config.toml
num_hidden_layers = 14
hidden_size = 320
num_attention_heads = 5
num_key_value_heads = 5
head_dim = 64
intermediate_size = 1280
vocab_size = 16384
hidden_act = "gelu"
norm = "layernorm"
norm_place = "pre"
norm_eps = 1e-05
positions = "alibi"
qk_norm = false
attn_scale = 0.125
bias = "all"
tie_word_embeddings = true
parallel_block = false
init = "normal"
init_std_qkv = 0.0273
init_std_o = 0.0273
init_std_up = 0.0273
init_std_down = 0.0137
optimizer = "muon_variant"
learning_rate = 0.00161
lr_mult_o = 0.875
beta1 = 0.9
lr_head = 0.00906
warmup_steps = 200
schedule = "wsd"
decay_fraction = 0.821
decay_shape = "linear"
final_lr_fraction = 0.0
batch_tokens = 262144
max_seq_len = 512
doc_mask = true
train_tokens = 1312000000
max_steps = 5005
dataset = "wikipedia_en"
MLP neurons of a small language model. Each row is named by its layer, matrix (up: input weights) and neuron, and shows model dimensions 176-303. Each number is 128 + 32 x the weight over its row's rms, rounded and kept within 0 to 255. Numbers have three digits each.
After each neuron's rows is what it responds to, as a language model described it from the Wikipedia text at the highest values.

L5.up155:121085102104105125108135140099115148170176105114128093130131147124160155151141088142118077154141203110179182154180100139077121104093121150121151076166094157135135120180068156143144140139140137094073113156084099118118092201122170140119144087120172085152126116083152141142080177148087132075164175132107123162139118178120138186105098065063155129146114153145134122059110095094156170153117
Description: Inner number separators. Decimal points, colons and commas inside numbers such as times and results (1:00, 6.60, 6,532), plus word pieces after c (citron, chest) and of-phrases (head of, member of).

L8.up1043:179165142128098134133110196119094123118123125101167076086090103160129156173115145134123172136101103163145099130186110120137130085084133144141149111146091119159123059199104121135139100104103153189085126109117136166161158119167097155196159108114143136171103189154111179116094069137097121196156146133153099087122199105150135173153119124112130098112078138072106117116139089138156186105125
Description: Separators inside numbers. Punctuation or connector right after a digit and before another, such as decimal points, thousands commas, score dashes, "5 out of 5".

L8.up255:111133151153130075082100181085094164125078084148120140142126093219096143143139084165129065124164143081127100091166142118143061182105122124128161053113135111086124125063165126185109169157164154083140177119172077123094089163159140121174124127159140110157108147126143176113118111169083113144133057176130121183144124095098130095160101152105141119131174112155156153114150105135110175132102
Description: Post-verb function words. Prepositions, modals and determiners right after a verb or long subject phrase, e.g. came to, sits on, snakes will, on its.

L4.up304:110184124183104157107131190105168155142145105111124074098158139155121107142088158128145129125087101151164063161165124131107134080133150110071184118152124153094137184178126088091138109108120128130187177113196156181107152160139139111111155103058163184122136078170154113185121127131126218110103071135116099169143171130113125134174150096129096088173101110139127108170092127137130121120171
Description: Clause and word completions. Tokens that finish a sentence, clause or split word: periods ending sentences, the comma after However, verb endings like stun-ned, target-ed.

L5.up1265:191133091117142142156150067178155140122084097112147110149165089167142119153116178151126103116124147172081152131145126104126148130136193154180140161170171067109170145164144170154134152130134089078110094048198125101183135164084141135066171134100131161105148133099144161107111149100123137097144101139140086090152171155124125106142142099150088066197181115158148153154170125118187095071172
Description: Year century digit. The second digit of a four-digit year after its leading 1 or 2, in dates like June 1909, 1820, 2015.

L8.up896:154145151134161141137141106135158126127159184109134120094071176098150120102136119115119121164042133128083129102112133167108100198107076113096099157146149145075135157134151063156139117110179114122110089156140133084175114101182118136192157140176113120177118150076139101143188162052122131096166045172136144118079105142132072134109125121080106137109168122202150168091156131137129188158121
Description: Year digits and city names. Fires on the second digit of four-digit years (1-9-58, 2-0-00) and on city-name tokens like Tokyo, Vegas, Lexington, often in tables.

L4.up1136:196116160134128158125158144120134179141130186090120118132142167169120101089110132109121108102039046141127125112104111132125104135114161099210132168085150139134124112191216156121140116215119083138193149135129147152086160071190180140105100118146141173088152155105117127135140145117136088158116108120072134179154155172093163090164102149166184067144102057157142121099159104150163152037151
Description: Year first digit. First digit of a four-digit year after a month or "summer/fall of" in dates, e.g. January 1919, 2000; sometimes month names.

L8.up625:086150137139105097139164237138159155105053133145151115122118101117139144095094148075130149134072150120101130155108115105167129192122111129195135193151059143097106144128055075132122143158100175152104076180089129110145117095146075142095110136077101122164156113172152186155114119137165153170116095093225103144171159151113141111123117120154107151130088135127147109137143166169105207117121
Description: Items inside tables and lists. Digits and short tokens inside table cells or lists of parallel items, e.g. 60 kg in a weight-class row, Oct in a month header, 1.4% in a list of percentages.

L5.up1013:161146134152141135087118168065178182158123161095097155120119144111110184095151136108169146091123130131152159078113135135124060165146106179166134161128070191103068105088127152163085191086161134181106137137102182134125108119119164150123089148132105131115109121168229132137124113122138154119115106116173085167123125045143119095105135164125139099149164146096111113083149173109099119063107
Description: Paired-item connectors. Fires mainly on "and" (also &, 's) joining paired terms, e.g., male and female, Men's doubles, ground and the club.

L8.up478:037147081129156121102110103127152119208164122129153097113087102088116125158138156097058083148125151105124148146134183144118159127163101173149111138100113191121141146130151094137170081130121089143120123107198117116122156140112132100116185131175042054103150149132131153106144124155158139159135064106084094144170113184092145107152066106140115145124113136131091117125125153122162135093113
Description: End of named entity. The token that closes or directly follows a proper name or title, before its description, as in "Lane," "Yasui (" "station is"; also stray numeric table cells.

L8.up668:122207127141155112154167138110109095156134111123156148132100162089208111118087142129122079082135164131106203148117093116129108095136104144150169087193112139137097171150185091112120173082150125140123124124117123130151107125143188160113128150079148083142096083158088137101131163194086157100152141098104108129143188142149125150105168064115139170136134110156129153202170048096111100074152
Description: Family relation nouns. Kinship nouns ending a phrase about a person's family, such as daughter, children, mother, often after a/his/one. It also fires weakly on word-final pieces completing a noun, such as -id, -bit, -oy.

L4.up490:147074138143126105154082080181124158103068104140161150058069088151167172156111141128122132099116158085119167143093186132174109218160146142133176176107170091079175117141077112119182153175137110088081141116139093183147111105144145049108128160111091167069136145112149104105137119145095113135154161112122129110138142081108140123130101116135111165114159156160124128074107196131141170106130
Description: Century digit in years. The second digit of four-digit years after 1, as in 1987 and 1966, and sometimes mid-word pieces of foreign names like Hajibababekov.

L8.up787:117133076105142152119163180105130124154157137170141114108115135159135063137073135115090117135124084142152162126106114080136112082133112159104129222105116097155090108121103069139171152105168140138127183131099084092139122160089119150190171085122122106145124051112165126131060119127148167152096105160145120108097098165115118120168174125127155127114134149084125132102135124118124162161152
Description: Contrast and transition words. Clause-opening connectives after a period or comma in narrative prose, mainly However, but, Although, After, plus some prepositions (to, of, into).

L4.up607:145108119141038192174142135124109147146149111142146113167093164102167069148081168102183125095128117148132121077133147164140081117128109135144115136132080197159149086059075088117175082193078107174204097104092128177214107110173087119120126127135186147088048084154196183143125150091145123148109160177076073132079197145122144149113164167034118132158094169156103161157091121100132176149138
Description: Plural noun endings. Final token completing a plural or mass noun, often a suffix piece like -ants, -ings, -ations, or a section heading, e.g. restaurants, drawings, Albums.

L5.up629:172119116109119114102125142152156125130155111133160101194103196108089138039098145098150126117173092169174081175126115097155116102161079129155155116146141142128130160083113078110127096140000149112180082085139141161101193100124129132141115121112130112163184135083152140115132155138137142103140167112070062176162107149094160165149123130131147083134116146101148143123182065156111089160145
Description: Digits inside numbers. Single digits that begin or sit inside a split number, e.g. the seconds in coordinates (40°17′2…), year pieces (20-1-3, 2001–2-004), ages (aged 1-01); also some mid-word fragments.

L8.up635:123106106088127138148161103092131109101144086129154103152150130174070103152143194095131160144158135115128125082147196108107140106192170151085101092110176141125157157155185155116191155138128061129099136111089172182070090101192104141152080135126130070158144159159160159135135166121135150110119208119163066157133135101146076139116112110183093148134140165113108086106151097118129103139120
Description: Time and clause connectors. Function words and time words that open a clause or phrase mid-sentence, such as time after first or last, after, previously, when, in, of, which.

L8.up1032:113159150068124100175146081142154116106074124128094162089151085085144096130114130142134110099110155114153151133144162128096154132104146104118130128110123128101111131197099110138111154140169173160100114094144101087151132137116136159118089113097158102066142155160117159136156115121142139122167067134183111193198191153164137139117152154118096069124147128123162139098137135108180120131093
Description: Coordinating "and" in lists. The conjunction "and" (sometimes "or") joining two nouns, mostly occupation pairs in biography openings, such as politician and academician, or reggae singer and disc jockey.

L4.up1018:170179081093095077120109108121107156109127148124143113179146118154075107162118086148148131116128094173169158111069139181123126083173138108143037093108120145145133092117117117072122092195130145074091161150119088141137144112167147127146152125194123124130096071121061086143112142123140117171116115111154062167140169164177125178097163145159098090172105150154164091104101134196155131132163
Description: Temporal adverbial endings. Words ending time phrases or temporal adverbs, like at that time, the longest time, yearly, previously, recently, plus sentence-initial In.

L5.up16:143107176163121147153154083078160065131164067108137152086135131154150146104144065131139141127107185143143144121099130167125137080107149161112182125108065113160117082158115111129093111115112151178111126117100107141147150095164112130123132103139103092102152112157119115175084138095089118111097176075075122113173120152069127117115079167119120112119054146083133032096130092087135122108134
Description: Census numbers and kin nouns. Mostly the space before a figure in census and statistics prose ("There were 656", "of which 35.0%"), plus digits inside years and coordinates; also son or sons after "the", "one", "two" in biographies.

L5.up153:068188120119150124121120123194137099100098203128098127101131076064133091065120094128093115128145162088171185070149163154119138140167144081132080140091124125155139128141168152162127124101116179124075154073119121113112139181110103108144185140111113156130172101064171145162086148133143173156166108117108135149143156140089144101093128117167140101146056193150090110144111109119116119126094
Description: Predictable word completions. Word-final pieces that finish a split word, especially adverb -ly (fat-ally, mut-ually, mer-ely), plus expected function words like later, of, also.

L5.up191:146201167139132117063159158089105139078149131115163075085120090160116104138180138110191143136144121180147147127112128096168172092133116061079093175158113169111130164143154120171181122081091139137072122189110126121126131145119067121121112125152132099140138124163099122149089140178126224112100089156139135159119126082172119140108127128147161136135133087107104094172122167123149157127121
Description: Clause-linking conjunctions. Conjunctions after a comma that begin a new clause in biographical or plot narrative (and, but, after, where); weaker on name-initial word pieces.

L8.up1033:144168087157135143129104093114117124145107110124128089143158149122065175096091094141069142122133147157109098156123098084106110076145082109108095086159148130084169164170175111119129226096089134144120135112184146183093169161150136100093138135205113157163202104160105177139093082111141123115122128144088171159138136149100107130078154153075143109167150164089100067137144134072126143172145
Description: Table digits, word fragments. Single digits inside sports statistics rows and coordinates, such as 0, 1, 2 in win/loss tables; also mid-word pieces like ic, istor, otic.

L8.up332:156156060146153117138147193157190140124131084130115130124150068161069104096135149167172156078126115144141144054133106081139058161085155088115054095153134101121142154109123160176148135086123148078185118141154065105114107122137115116105148110131152148130178135149130117183129140063186082108176170096101127108124133081127148126169158113113149123116189131112143136139141118062083083124104
Description: Leading digit 1. The digit 1 opening a multi-digit number after a space, mostly years like 1990 or 1974, plus table figures such as 164,988; occasionally "and" in paired phrases.

L4.up1156:129098133148136113142143128166131154110120037120178159161170132176116133102146081130125132097143121127119152079108137122155110105101111082090078152123118123127094184142102123108127211130129108107132134113157137103141119079168143078092172117130134108081151154161096143123142110126138082121106129078119129142097110142107144151089079105114190111113106138099200110123100076144144149133132
Description: Predictable continuation tokens. Single digits in stats tables and coordinates, such before as, order after In, and mid-word pieces like re-re-le-ase, Made-le-ine.

L4.up97:147152132078119057118118143085108139135137177107184101077126142083125156183130121111155058113133190159163104107184102168094103086187080131088120141095079126109139149128113123156171132115195130089127185083146097146168161072090196135128108123140149078071121143136131142154110155158175153137093104086137155183083141141075151099069145113183122165104104098116119134131150112089176088128117
Description: Biography referents, table fragments. Family and person nouns or pronouns in biographies (his wife, the couple, where he), plus surname word-pieces and cells in sports tables (Wiejak, 0).

L8.up425:131172107120113151084124107168119115142052173141113105097082075113103122174093165134128115120113156111142121133083120158103122124148129185144123091129153146109139134106156167121152087126168138102193148128122168114160106142166223187109145121104120113135152125091070181158145061137143105106109136131168076157160114151081190143097104140174132109176131155120063081123154134156163124079104
Description: Verb after biographical subject. Function word right after a person's name or pronoun as subject in biographies, mostly was before born, also and or with.

L8.up1119:108148129103063183131133174133150176126078161055138098088083154158117173113117106134131135138130132119140140137076132132153102073138108138167153144077080127105119090208113127102120104156173067146205077118114165140116198114142173116063108117103099145115127085194111155164086145158128141059135121125139151147112174105126105159078141149131170097152119140187112138078138084142119106129136
Description: Word-completing final pieces. Final subword pieces or digits that complete a multi-token name, term or number, often just before a table bar or comma, e.g. Northc-ote, Swissqu-ote, Chatb-ots, 202-1.